config = dict(
    n_head=4,
    n_kv_head=4,
    head_dim=64,
    positions='rope',
    rope_base=10000.0,
    parallel_block=False,
    init='uniform',
    init_std_down=0.00613,
    init_mimetic=0.5,
    lr_mult_o=1.51,
    lr_head=0.00641,
    grad_clip=1.0,
    decay_shape='linear',
    final_lr_fraction=0.0,
    seq_len=1024,
)
MLP neurons of a small language model. Each row is named by its layer, matrix (gate and up: input weights) and neuron, and shows model dimensions 160-255. Each number is 128 + 32 x the weight over its row's rms, rounded and kept within 0 to 255. Numbers have three digits each. A neuron's up and down rows have the sign that makes its largest values positive.
A block is one neuron, or neurons of one layer that tend to fire together. After each block is what it responds to, as a language model described it from the Wikipedia text at the highest values.

L4.gate121:131164112075158191130095116136131159137171151145068179096090130156103149132082189104161173138160101089089132096161121180133144056131081154095140155066119101177149118111137136129073123105165150173127082103114165098118154124123148074132149143147081142119153179112217096119119145140113097106
L4.up121:119115109122132200124100166139153102138184067079142100103133075152114098136114100101051170081104128171113142102153180142131140088106147093126138102133096075123161126146090085109097155127133124130179141123190101100134122123138104135111134146139170092105131115121132180114086130117149112110
L4.gate209:094107099105094151104094154082128152146085126128102122130123133182133151083139162161119113156091132154143109124146110133145099130119105176164108133134115090104136090120157133173098072106129121091107099126092096075078087137148078066134099150111094113091148171174177125145169151154122122157
L4.up209:129108119095096194114109081130161128123134089113086168144160118097108104120118108120110107166106086114102140102155122089073163130148141151145097139081121159095144155108115081085083095076145080162085086122108114082179162201170129140130130163146117109092113157115176116111092125151159133167
L4.gate295:128109155061105143119161158149104113155100144071099178109137116125090156148127183106151197143120110140095098079091110146117150065153130128142156151081111113161095122109159164174038138124180134121117059118190136138127137126152093110131135102152049070085119172151128104068145186145152150130
L4.up295:130149132101125154159131157159128181107173136117134152150161127126106124170149183150090132135092082092133111145136123130092155137116126163131137146106130147154149143123090158182059121073129107135115089126109136147094116151099125118082161127197125074130151102193166136052119098174183161140
L4.gate305:066128133104125231103135144134130141157142149117167113102101079117134141130053126130118107130121161164080188095119156146110133118156091142113162079099141112165112138113086088094087096164213112110091102092140148088136104155160133157104095153103139163109184169135183134111161113068198144121
L4.up305:100106121122150133172119081088185130093173183099062165089188147105117113166126130094126143091176161075137124164136164176121151098135128140066179166176134145164075122081077111178104103147107095106157126104127119165096117102058175108121144151146101191165108139158119140096122104142127128139
Description: Tokens in structured Wikipedia text such as infoboxes, climate tables and route listings, notably compass-direction words and parentheses after numbers: "North Eastern", "south-west", "20.1 (".

L4.gate109:101123092071102117118099187069129072159159130149103148180089123114098092115105125158169110088114157106094158092148099175175136062079096141202124112085150093137135167165119083108100109103089143077092079169106153114178085132135131100166078121181115168048125185144154154090094075145156097129
L4.up109:087125116107116140078115106159101126166145100151069116116148132079148107158092163135075085149123201088131156149126114123113147101091075108192092187080162120135138175131139092155137128178107157192130156167110178137152076121093133107101132015126113090106116156113145099162180094131112097127
L4.gate120:118102116091122115112057183162099144153115145101098126137132105121154150109046151114123149139103148098137160106153160193139174107101080157152209115116158121112137144153102101158099101114154165075118063121203145178125113134145089149172111152132109137083166154122144129108159153119174089116
L4.up120:096155131118166056124113165172120074165147099064099101166144100118149175098093103159150127047087165144083155112132087140151099071071109158167164130100153106159168124136125121145133126155115156110115099107190155162133056134109103116168142131155056083067067146107130094122142142160148150068
L4.gate202:141119100107085150087109149133199081119140106159106120193155100087131115073121152123117062089125218101066179094163107093149077109058127135159079142089190141121167159175132106119092088161103158152136094142137127157171129145099082135168065147112146112112122185151148187122107094139118081142
L4.up202:115149114126130125100086158121154121166163149170122084198162137118145137111099161082112070135138164122086183106196044105101106072042097129209145117072133146079120123150150122094134105135061136178090137168144114146138092142094120175206102067157124151079136177157132164123139111164103100116
L4.gate207:100153045101123097152146139104173111151110145146122124162147145140132096160173093119083086071168191101120117133193126121121142107070147137086168144131132148107115153168176192111090127097076132188101142179130149115161160059119124155192175133171103160137081103144058100101134114112154156054
L4.up207:173145161061144117089145156093139129091136119080097107159164131051151124162120163113117137119098197136136137092153126112159089129099149078166077092131150113124168159117127160130142167132093101161124120180107108151122084157094029156125105137161151179129128095148107089120170146138143132159
Description: Mostly "at"/"At" introducing a location, time or condition, often sentence-initial (At the end, at the Ebell Club), plus word-initial "At" pieces (Atkins, Atop).

L4.gate5:160141127188098119107116160171163171105144131135129105163199110099113142074134143136123112169144156078116131156159157105177074142110108127138097113126114119065104095141100098070187167155084135097153080166136140107151121117197145167131122113104108159119073153091151150167158109107121170104
L4.up5:135091114164097084107111051160132149116134167085142131065166128065155133104140199184118174085146108109120089120162140097149153111093090101181127170136127131097181174128040123093178155085132137092103134138095125129067139076175121154133154116132080135080128121100077127129124126137155129092
L4.gate212:125113091105124129100107135109187110174121154099081099137128115179139151055103158105099142146161166107111158130149099133140092167079107145147177064106135145046117151203150107053162139156086104094143143108065156153126154115109116124092074128068154129100164155075179170154126131107101133124
L4.up212:125136084130138119176102144109126114124110128172157117077145114127122154092174106164163117137079170139180060151179140095131132193103173111105150158145157137134097157170192098165197117156138042133148148224212128132150105133160151154102135087139118144146053163115137087103090111160082106138
L4.gate240:166174098145126150133159119139152095160148158121158097100129170163139115128158150086070091146122112164122171115108145144107081178098126071226077149084111119124153154110112117090090110159144126134119103148194165124138068141183142169182074146129180107155113185086175115131152148102169125110
L4.up240:113114163084135126199155108149140104121094097151119153104152092170138130049134164136146136091141155139120121119155104088110039204115204109128012149101125168090176146164079133093132176134121109175104161167152101144077144118111155121164147137134145108156081098109089109139138118138094151116
L4.gate280:184174117160140135174143108182164169150178176157108138136154113109122107128141134067123142127107149111111117162134124125091109096120082129118108112113108156104093188148155099094127146138113137154086180124212082137079098094073114169158078156087162144166103134063118128143089129098082157165
L4.up280:075116075125143160185165133117144051129115139099178124112092110186116192121123137133175086122169148139166118142099199093112122129115092082102113115136098093104136124128133148087143118124177087074130148112098097119112137126151164191170124138067113190145061130129164157150109141101122136092
Description: Mostly the word debut (his debut, debuted on Netflix, debuting as), plus weaker scattered hits on "=" opening headings after blank lines, digits and verbs.

L8.gate254:133075151118099148094128115112094141200104131119145107145109114109115115119065164147162153153137120148139172098195115122137136120087146128165088100096151139077158065172126102081060118095172165106103183146158081115107097133163151144061090166132166135130127156136168132059098103152194192121
L8.up254:119144071110101153157138196105196156123117169137118139181068155101105145128124149118132151107155089093122115132109136151168176159115145071085143082113099135074137195062206101136135120100077121125169092127132158109137130135149108191123111099129123140160115144148113170137061128127107121139
Description: Mostly "of" linking institution names (Ministry of, Department of, Institute of), plus mid-word pieces of foreign place or personal names (Rhe-in, Uma-y-yad, Som-ali).

L10.gate26:131189157108129141104200132186148103171105110103129147164147093116121155172126097130133083119085114159148137135198140157129098172112150066106136093116078151160160114152105157090104102138134142091166187169142172140200137118170145148099159170087175148158136127115125144100172120147150070171
L10.up26:139137102170111127102130125073149107185176104100094098137146111069162156152113132163091142088074152126177131120094142068190156153103100161114164121088126138160132136158070144076087123103147119174156098122089178062164119170097139132164105144134167174114143136154120169170116112081125120157
L10.gate29:149083139163105185142068122167127156112116121069101050160120098078124163160145116116078102165156093104138217152132095119150109155129124089065110033139119190134127113196111135142114118123182125140115113117117133113123116138164141116123090113097121073126070138127090176151105058177133086145
L10.up29:152113111108159162131103156133070120090134144127171102108176125154118114122134107118080146132106080159126148097144136103085100145178111123161122133130095138127156094147096189193132134058135140079111130087171109183149144133174134117124122116108155176136133141148100195162117139123178155127
L10.gate312:146117109162123150059147124130107099110065145165130170159123073166145186092106106162151062120118074130150158100129105113154186151119134115157070074134073101128142109129084149074106077138211174098097188130156127157149098165102094190147116196124139161131125124140165128121145173155113148155
L10.up312:111135109115091093183138131131186173154175162166064105170081126119151106127136106129095104164139156168201112110139141151150169160136197138127161140146090126106087145149187122088114137134104111099091147153143188180159173137157148180122111131118110129137101128088139124164120134132181130114
L10.gate314:151085141120108148110158163168142124138164147114191081179094132140161162139119105107187071160118116099140165150142166138148127127074212091112193089156142133161199147087195157119166119086136149134057088143162082138140176151150120162120119103152086116098097194107096128109183156094088120151
L10.up314:155132185126104131090135097111152200111108155111175158149162133082088119085085093109092167137123071114096121127173137117052177181074145080137151100113116127136186079155125186098146129092128077095116125149138074094204139111152145197120134134184096160114125155139091139119182106170082151131
Description: The final = sign that closes a wiki-markup section heading, such as ==History==, ==Early life== or ===Corticosteroids===, just before the line break.

L4.gate36:134089103130083156119103091121110157151118119133168134211054161106101158105115116134182155127119074181108068077130135155151174131184178111130118098112145099153138137137102109150043051121171131067111100117104107103134113136148095089125115132166142094094106147190160148101074110110124095178
L4.up36:148187163139070194081130160101081148124130141161157142163118095078109196077178137141132104116166124149139048124118189062122152080170141092104210160104124091135147103102148156125115128133159159140142072115151098155099094116149146080126161143130086104134070150181196106136135130109097115108
L4.gate101:104176167128109150086150103151156190061176085168133106174169160097140095120107115108107135157147162130083173118090097109143144169071156117043143083174115114154203096126182124109117143149143092084077114065105147103092125162092114127129173065141131140136213144058131137145120171157095145188
L4.up101:058206120141176133094092137136127131135096151181126157139141151121143130120110144146112232138123113151133103151150120159099103116146212090125099146174123186064179052108131108155109077180159155114130126103080093146148117156120100107097244141063056122167145102147087120086183102148164172168
L4.gate102:093119125099095062126145150147122094194089208146111144144128116148181116129110094107147100133153181098134146075132155164094154103113060144102171075127110129141091155151098224142051096113157151068217119087133141133142129146112106087104126173071124083117147106118119129052209137141193107110
L4.up102:124099115149079189128104102122137153095153090102186148100108138114111091149120129125138122157144097181031146099119139139150136094115106109135131189090137141187138144132077169150070114085114102122159152073109040188127136138190139073167131101100166072096069095100115135113145057128136101101
L4.gate122:150047109144097188127132172084119155101105104132147118131184156143129134159140173100098143110138032118131126135115161091125136138150167153118205109096141186135091129149226068122156119082182096087103116071104139122156089170124125102096148163089136117096164168158025182131161146169177127192
L4.up122:114072120139174158129111134078136051094150144124132044064125164105075097140176162107086115127172127173181133145128145113147123140095085110141103130081154173112128152167114120125207175113146138180158115141082155104174101116079075097136154136082162121138074132127115158211096103121147076130
Description: Decimal points, colons, commas and table pipes right after a digit inside numbers in infoboxes, climate and election tables, such as 0.02, 3:57, 1,252.

L8.gate215:118103240056168132102123214144172130118148147047169141147119110156136169133121174169087112157168135105129118098121113139164113089058128116148158154153125092105182137107154128158138171125131083121141096184148101150078105135088075166154154163088130166077131170113148188175195156175140118131
L8.up215:108125177164112138128140191125129107118173084078167151165069155165108133173131121181060187134113157112121138116149169157108139168066183137125141149137109046111161098132151131111125153165151119056177160127113136158122133126115141130150155154144127157104163156137155170144159175197122119102
Description: Single letters or short word pieces mid-word, especially w (Ark-w-right, eye-w-itness, song-w-riting), plus abbreviation or decimal periods (St., 1.4).

L10.gate75:120191115142093153108102110088059139114162116056130104094124141172133110146100128128109129163098138175152132159150113118102120117133114174141114145140078130111141152070170166141064105127135150098068112189102111183173191171079153121161145079121094112069167119078140138117114077128131150157
L10.up75:127172156193048126132147045151155122095158105042110136185083133115092182092101093043068108100141116182108149127123141180163160187155163143129058130168181133093121123143112135150177120116092155119159109118130092133100115117082124198129143111163102105097101110119081105172127111106107119166
L10.gate82:144134103123116152123150127169139052116184118146108130115159079086138133127101185120099091106120119123089114096142111135134157147115092122069152116118132116128156128110129207067106161132163137131050148104119186111104170138161126100195151097135182068144139085114058118170092155112095059118
L10.up82:146156148153133146144195152119158108048155136155127093088097164163096108100140087120105184172136089209165071079176089161132121115125119138154112097165163104037109102187166128148133098152125113142128113098158179175126141121089117106196194074124123148066111023179144118153090147080134113110
L10.gate173:120157100150089134068077092094112138151117145075068105134117098196116109158122128099117085136056126168107133147117140127154167113118110153085113102108101126076065146066165166147118085138185145144157116110092147154163131116128097115132115089115093112121109110152097127181121184128136124141
L10.up173:150127112123101139066122062179124109084104096163156065098144145151152103136127152116139114145081093078164100147148157130140169128142175124143155137130134101124116091140089177127203105136105092151063087055112105077163097142101068187139101040142103077179172095130171059094106159084157151146
L10.gate182:140155085150110172143112184143085150122122081101161104099110125130158145109109134081133122122119162120058129163168141151153138149122124155165068155148126131158171167056127098129180121112194079104158122086124125158103111132127120120088149075123079114145207171202140096119136156137120182133
L10.up182:156153132115098129161101120093083063065152123113113091104117134121146147127140132090111138125129114106132142165096146116145138136137116163165141109078081134141130130145132167101070107142156106111183063102066150162180108113153204114119161134181093108119131078170068169114141107108124166141
Description: Middle fragments of long Latinate words, mostly "ti" before -on/-ve, as in innova-ti-on, provoca-ti-ve, preci-si-on; sometimes table cells or ordinals.

L4.gate0:170125144124097156089124157148082150165096108060117203152090109151161168137118141087100158131103033152072127083052101155120216178141151109178132105093162146138107104133138121164116121099165100065122069119136127168177139135109071119117139091093119158085161162134194135086123172137113198169
L4.up0:146089178078127115118140107099161102179132131062180111179125113131161133145191115162159082100155171130077114109146111110146047141070097099145121130154177111150083137142110191098168169153131157096168109136161154072107106141072093121207114122134114121109130123126129127140116109097112068083
L4.gate40:119160064108111110096121176129148176119093151188138108152109128108145119103109150146104172168066157143197141081140109140137107120080102131107104068136175138099119153113131124113171158148105117050081156179122148095160103144094125115106084146127190127112153110126144087162176102100128139167
L4.up40:083187043073126077148139129148129131173107139234145105197064147125104106153166145120146134162130143160120148140153159131139143127079162096121115083157213128102139141098103115132134143101119169116082130164165145143192145046086128179143129102084201198167137114161120092109173111089155163104
L4.gate103:116117127150095104146115096083109152150089087051147114167131068085098132112138159160104179153087124134108122196149119152121088143102115128158073081163204109140095116163148103170242146152137129125124088162157164086110104145098156152160122117208138109132200077159117127162110193148078146111
L4.up103:115162186097159066118196128101163096136160104113152119126114154130125131148145176141105119106150175073112160090129104120157148194122122097160084098130136162140158162178119055124124160109112092125079126137101118133098102165114117123145039145143120107121159082046163105127112136154141126166
L4.gate171:091104107100077044162135085127141112110135159103150149119120138129139168129111138084118142122111152156133112165137077128097183098081139064137121114101120095085143107127106036181191148118069106088126103119099121136044161150077100153159153186126124156130166084132165100151101154093069143151
L4.up171:155070119119097083145138120108104131118074144076084080117158135154108134144158146134095203138103096082124116124200147165180103114131164110179138109188154138205078196153120168125158125168121075138201143117151105122109098110070146127121158125096158197149154070116129125136175115157154132106
Description: The capital U opening names and abbreviations like U.S., U.K., Uganda, UFC; also verbs and prepositions after he (was, became, at).

L10.gate74:122131184170162089170150164086167143121136117108111139145100130123123148150153127120079173145178193075083099096106090133102123109130109101160188183187125100136104122169145123116163185111112098124161149158111124142103095119095123148128179064077126163145143152112192133103115108099167062155
L10.up74:127146127158128095112134141111136161112111166168127182131124145198155154110123086133081161091157147082076103173140097103164163150083144091132139161140185114098098139175138149145155123119129101126127091138096113131159135152138160113103133070052152161153064110141200132117134159108116117140
L10.gate96:182154143081094135103105149085058138132146144159140064189093161120126131161094138164178176110083142061085163104127202173158145128127123144169138131177145138146170084132132121127115114124111152051119133127120131138070171122123122134155118124154153073168102175115195060111200081082096123121
L10.up96:184098115104138142175124109136153139113150152133119157205151127080130139150127146164105078160123107053119175072108160139147119146041140096139092085151094138199145157156125110124099086091156113176107105147106164123163035116162118091105132095143137103080117145100152155145124111158142171105
L10.gate97:192144156070086110144148111115079094133126097122165139141120174095089134091122165079080112135132084117079098110089162085113114160160056090187119158157166166119143084085118071164134160153143123162188114102142119103109101125085109194120133105109167118189113198085167163132176155110117080118
L10.up97:144167079130118135136134060094071105134141124082096131102085136102186084053105112149095139105124154142165139122145128167140135129136108089120131102208128097142178138104154139179127075142105129105128142146114119133089082110140075135099167100144116180128078093108182140146133100092100189076
L10.gate260:148179147057112143134151125102124070097078145126127176186102142113127098105091100094119072170127073147173020097146129098097123148111127075094121158169113128153132045163130159071118127137176136119108102136068113137173153173159114146186095110159129111141074170103143108151145105140130139100
L10.up260:138115151110106189113126170153098124155059139121156135169140191115117191089075111172150104189081146095127128131096111122117118169132143100117149170164123128206155140179188174121089143189149126170073164151141140168131101096141062124113123097116165097165104153101158115112170095129079131152
Description: The word of in "As of" right before a date or census, such as "As of 2025"; more weakly in, at, as introducing times or positions.

L8.gate209:160077158134113170125141183113124103056146109109151183095113125128162182088106075151150141038099123167171134120150122132211174119137167124144107157106140180193123149129146065109163123165155128117165172166172116149177127154165159170128172128122150152098111135109144157134167091130134134123
L8.up209:095135118155119151152094147030133136093155123143099163123103140117103163109130134081082086098074075175134128119099141180141179076112130133130165139135172132166150140117090093168045043127196123093153190069117137111197123123176158109099140141076102142135137125152118175090126114108144147154
Description: Decimal points and number pieces inside Wikipedia table cells: climate temperatures, vote and population percentages, chart positions, e.g. 20.4, 30.06%, 27–23.

L8.gate91:089124066101159112168122126165117083117111102156134102137121158128135164092122143146078118172106205070127122089090086157145133103153108076154120124186112160116138157155135144124216134142074186138063058155075102146148134142085088131149120065068128088109136174132103116156114090130100100156
L8.up91:154173059108117168072159178153127093141126151141097150091120124071115094130114120152073059153151162113184105184134180144147140090143085140100128100151157155188151132148147159136057171131098140154127132156137118115143146131106081133131161199137117122124129221150113133093187095132085133122
Description: Word-piece fragments inside a word after a prefix or opening bracket/quote, like un|published, un|opposed, (|piano), en|rolled, "|gipsy.

L10.gate21:084162092056149159159083117191152129162150136091052129138113083145155148133121177101099060132133181119162140157143145143106129082169144136116172140075091151155126160066156115172071132081125179162144153153162083105210122134138089138178142192132152116114167132098156159089057142151147129148
L10.up21:107103136103168187164092120139160107095129117089118138180080127124122114127140103058130044112143130117157124154187149101168162101153134167108096142136101147083134058097053162119085117132127144124106053160178123172154136133126081138086077170158074123097053149159120153088132132129184092143
L10.gate170:138113169179114161129136150132113136111101134150072122138090144123194147152113071095163087149060136085148137174152119177150158188149151121118145063155132153119127127108166154138100108198134209052118092135142151155132129124124087119054171141099141174122113127187122101189125105074080141134
L10.up170:124105130103075164123070151152128124137121078152137197176127154110148099111124099187098093121115147072097111093136178138095086098097086108127126138123139109161166148140109092177121140100099162131156146071150131194119115110119112137095162139073111167118121109153143102065149135126129077103
L10.gate258:163081113131126152123118096139164168108164114093135100181095134152167086167153110153126130116103164176196146117123139162135075135099111091135118145110182090122086124140135102081075162114144186081084149137168131146105139134130130172120149129112125190099132151151211101164077105110178098123
L10.up258:081133154132187110098108090097137133177176076078085147145148106097103136154105102109128120135107167120107192131123096099156149101083064113131141150169120063175153072158098080076141107086123137144139150093158115089159155144115102078143128170109142127127107128128134098104077084215204090120
L10.gate280:168101124148065218102060123057130180135150169156104124103037175099156165109112067098169151149118142141182173075157118138136143150122124090187131061163152126155132153099105140120085055131165111128163144076161123077148140153158138131136134101075103128134156097103140113063079088154159111122
L10.up280:159142180087147088150191128142100098140173112074134092197151148100135085220133106159181104145117136108111132126125211140145122082083124111057074100195147114169101151143146116187081122151149129148091140105164065149165133091148098147173080179152094143148211159110145130082110152117177122116
Description: Mostly "the" after spatial prepositions (at, in, to, under, over) in place descriptions, e.g. "in the Ariège", "to the west"; rarely mid-word fragments.

L4.gate24:145115150122098123141079117144127154165121122073151152100103152150117088121103145108148056071149096130081133084112105139121119137114147086104126131064162151152101131122144107100139141145101103143156135121148133087092159149114161090117135085158178130098158133115123127193115160094066135133
L4.up24:120141121147150106156086107154139129184193155155137125130205173128094100091157111157110094141135070114110129129091117086110137121081088163109125101132155131111126139168182130114175148138111131148124164137119063158112093080140133109195149120101116130138062113093090134176128143136073110105
L4.gate66:147077162119181135143146084162108131147138100114145082106138170188106093147174165092089100110173193123132147125140125152128114109138130102165110112102161158152139116120164094179153124097154106177119105129139147117145165092113074123168141080156184101167109125079038134188135153131101131164
L4.up66:078097184133080107119121080134171146131173138121198160146151115131105182091126119166213142107169133110121183087110136121155192087126107169076102189143130110164114042129106176157159069113137101123094167158124162139132136184091100093194162115088155105150107098127141149156109175159138082142
L4.gate243:119081069164177107145120106164163089174171181084160117150132144198072139150104191082108094121170180096067129149136136144095115120111108102135103164114151168118163167104114138118127081132135131113160121125113159066117152082090120159092137154130204104151156085084068150199034182102123150175
L4.up243:090118155105088093133107128127153164050111108097142164111071093132122163067167177088117166110147133184148138118146162069129144124085105115108125142118101119119144131092082064145068123116086097184086155129122170113108111140153121116165139129110102149154144134133143088135108087139146133140
L4.gate313:129107155100100135178089080142126108149154154064130130173137181176082134146135093132109133115150195080136098151091104132172061136150150102166080148160120120152113165146140120102088089126136125123140113127152132104129152115086155091135188122073144136126126112048145146185106156135112092163
L4.up313:202129170163072092086186167190182088193167219098121109128120124147119151165091144072166091155124125142102140152090096101136128142144153058159098152070130079123155146141121122082099124116101118071192150130098080122145163137140127067092143144084101141124114114148101139132123159123090049104
Description: Structural tokens at the start of list items, table rows and headings, such as the period after a track number, row numbers after |, the first = of a heading, and field colons.

L10.gate14:171067089124152141128135126089067127162107102194053119115083189088117134109093117130106086159110093155130142149118109179138166135131187117148053132130119155153116169158139057116079120139136090151113080087151136085141183138149086148135123048114119134114132122118125094119121177138124102170
L10.up14:193139108112116163121184161169157165112089144105110082176158102090127104105095159114140099157156180127118069181154092090120073148127178180164117107142101139127108142234121099127079156119103134127110128152116144153121157119086103104095185098171136147115118168140072148165170145197149160138
L10.gate80:193126167129146127121082146175125127141170113125055110089152124134143108157112140110155112106110139148189109146102091104087123111088136156136107163113136095111071129163169127124177197128163173079094136076082150060121143145153099119123136101185099061135175231095111109125112150126143101134
L10.up80:133107152067084129159068196181086155152154119121091174138190142112159105084153119077135116094137121164156110153110117204118086132140126149122088088130061183169083149157167166160119092168122136096105088116109147191188122117176150125097149147099119050152192187082128144141146124071172115181
L10.gate156:142074163076088130109120110126126154155131116156143155149057154127067147193120192114129140162101147180077109111112153082178091171134106137139083089124132107152133110172147142149133124122184093125163088068151107131165154137090102162164106135167136115102174169108072199148120077183144159151
L10.up156:134108126140113099103127128148165116174161093139154126122114136165106114108154135174097138083161121187129082142102059178099100135109179139131115107139091153114157128168170138125110156125117143095151104142121104167112122123120086154084110120086135111148127131110167049142119131098094132157
L10.gate250:110104129132107184138108168130125089064162121133069137144145069115162113107147116099069109111101143145114135168142110115151159144139106143113120134089134208155072140092155150155146148133100176121136140099116222135127118162175102142097177133178114066127127144134098111186093145096161076147
L10.up250:169163169112164164092130177166185189124164100087152135119102107119159097157134137115114075093106131098193140181158122107098144134185101123154148142112115179122139120133135110154148092134121183155098150126142178163151165135145124116073174116137150108109082203130170119196135194136154086147
Description: Commas and similar joiners right after a proper noun or named phrase, mostly inside lists or appositions, e.g. "Great Plains, Labrador", "Greece, Cyprus", "Charles Howard, 1st Earl".

L4.gate55:151111164159163137102112104150175188076184164102104161160200143156153133115129123192145101139149089165204085148159128126153132160120099154174176123079151144050156093176199150186140163108160152089092150142128154112184039140159170095125080146128127099082193142094176105082102173103163129130
L4.up55:131135127063161185186112118123162127128136141132147107140148128151078144078103190068111097100138196116138163147083103145112112141119098080140121150065123161129155123154170147095110146100152142187115154096143142106188052121140056125154101150132186066132138137066209176138076101161174071119
L4.gate138:090156149169141100130148196107211138112154093097079160136132153116138143121123153099132144139168126127167137129118154105146148135081079124089169156142148170128151174154162171110053078031097112080110173142098130161128086145158130068103085093152148089163088084128124093178100062116146097164
L4.up138:098092157145157136167108103128140148122132130129146120096137103174077067150155182091088205157133141140105087128176176136122103110116087147172128089065079135090124181162104115113122152106141136134127148152096126112097090064104183137073112169097140124119144113109166177134074115116191063107
L4.gate157:118132062151164157182101096121160114116144117109160107118167118181068126080187128095052102136164094110148125119115168145149092151164098155078143147121119135118196156133078148106114121152147134136144132133121142101161068116150172114101084154130233158105110099083150162131071162105165089158
L4.up157:134130137108179153107187153159124149118143097082124093146107119151123100090130129152073072045093173112111145133101212094137156083143130117100124141114082135159220139109099146161105132115103136159123156133145136145126117176174161099092091151106190135137121133084115148141099126145152115135
L4.gate234:135127130141117105119092141160174160150158110109114114172165106142079203114079122113117161159168121141157073137133075120173144145143099129116111202143153105109124174120092178094156139094066070141108177119104143166113109117097112102136118092130121116120081117149168114104109144088138083129
L4.up234:128133122116177115108110098145164154143113128061098143168152099188076223103112126112127160137165128112149114159139109081125100151110064100092114163147153169093136154166147194078154134108081099148077168134131151136128119095092154121127156084113135099143144152089140127091142142056164128113
Description: Common nouns or modifiers just after an article or adjective, often the first part of a compound, e.g. history museum, TV series, side, edition.

L8.gate101:164161151101093123123118135204123149140107114099118123150108134053150134086067116168140173082087083043130122153132150143167140211163155129156091114111123171219086147099161118159156114173103086150118146133150126157134138161136109131060105125136096119096150139165179110153161159107121142150
L8.up101:145162146101160088158111152173134116119095113143164164133103173100134075057148116105125154124153136094209101197180086141080166176172170098158115149114099200199115120096166110138129121108099110121153149177150120193178181162144111165106100178157084161154119123130139109145112142122122138150
Description: Function words in biographies right before an expected job title, rank or office, such as "serves as", "promoted to", "he was", "is a", plus fragments like "emer" and "gu".

L10.gate62:098092107125139126067185154141184143137152174112180137125129122171149096127072134165113086130100142127135185104094154170153109147143123135179086120100159104145184076138113094145142147078138180095125131105100111148126135150165110124085061096071157144104185178107131155134197080152200113102
L10.up62:177141137067134120148131094127167126078172112132131150042200098103101110083127124143191154106166122106143156106143146123120128126090078060126067169096138070158171110120142142135184174103118138098123046119105092117142110116088125181146097120051122121146110165158198133164132152142071096116
L10.gate202:095140114095114216096121186157083124124097130101123099158065149151155196079095138164090119108100179117119077071127163115160107157125154111146169158124122151180155190093093108155128122116092141103153145133111158136121142153096054137110100112114147108100171095150174091171153179100144082155
L10.up202:088152091149162145162124122070128137138073151118131084088098142154183128157109129105132153195168151075124118123105128111178148125121148104088143112147084115157112172145072161063112103166085125148143127144131093157110109105107135111106142120136162169119079124107131125141189124097104121102
L10.gate270:129138110134138210109078170110114181119094064132179101150125100119159179135107089169085136117128092140152134165095157139171155151144120085111146148162104098176115036119124096133136178153095176095055080107143116129130130144105069119116169089157163119100132104154199184134135100184173094101
L10.up270:144125137101138117148162136105148112103182134117177181154063130154157149138076088142110146176133161116105124117103168157136124152166133166062095146129127158151125086097135159167108098127192130171155140127157161120127104130198115162218130159176142161078104158160104173132205124135180149089
L10.gate282:134153147140102162078102153099105196143132119143164123114125116125099141113088083117186163156087100124143193089115100151072060134110122123103176143130194108124125158143146084133120134080120079084119195172125124128115079155135106133147154120157203170133130196093165147135169161160149088149
L10.up282:119113173103145156111127169108166146112175112123181136148053146089150146115157176152114172141123125101155163159146178145100109105137147108170127150151101202138179112129162159138101073098142132136075144130140101134155110159163109157101118154145130187111099168148166104109160136122159142135
Description: Short word pieces right after a word fragment, especially hyphens inside compounds and names (al-Sham, Jiu-Jitsu, half-brother) and abbreviation pieces (Chr., Lt., cf.).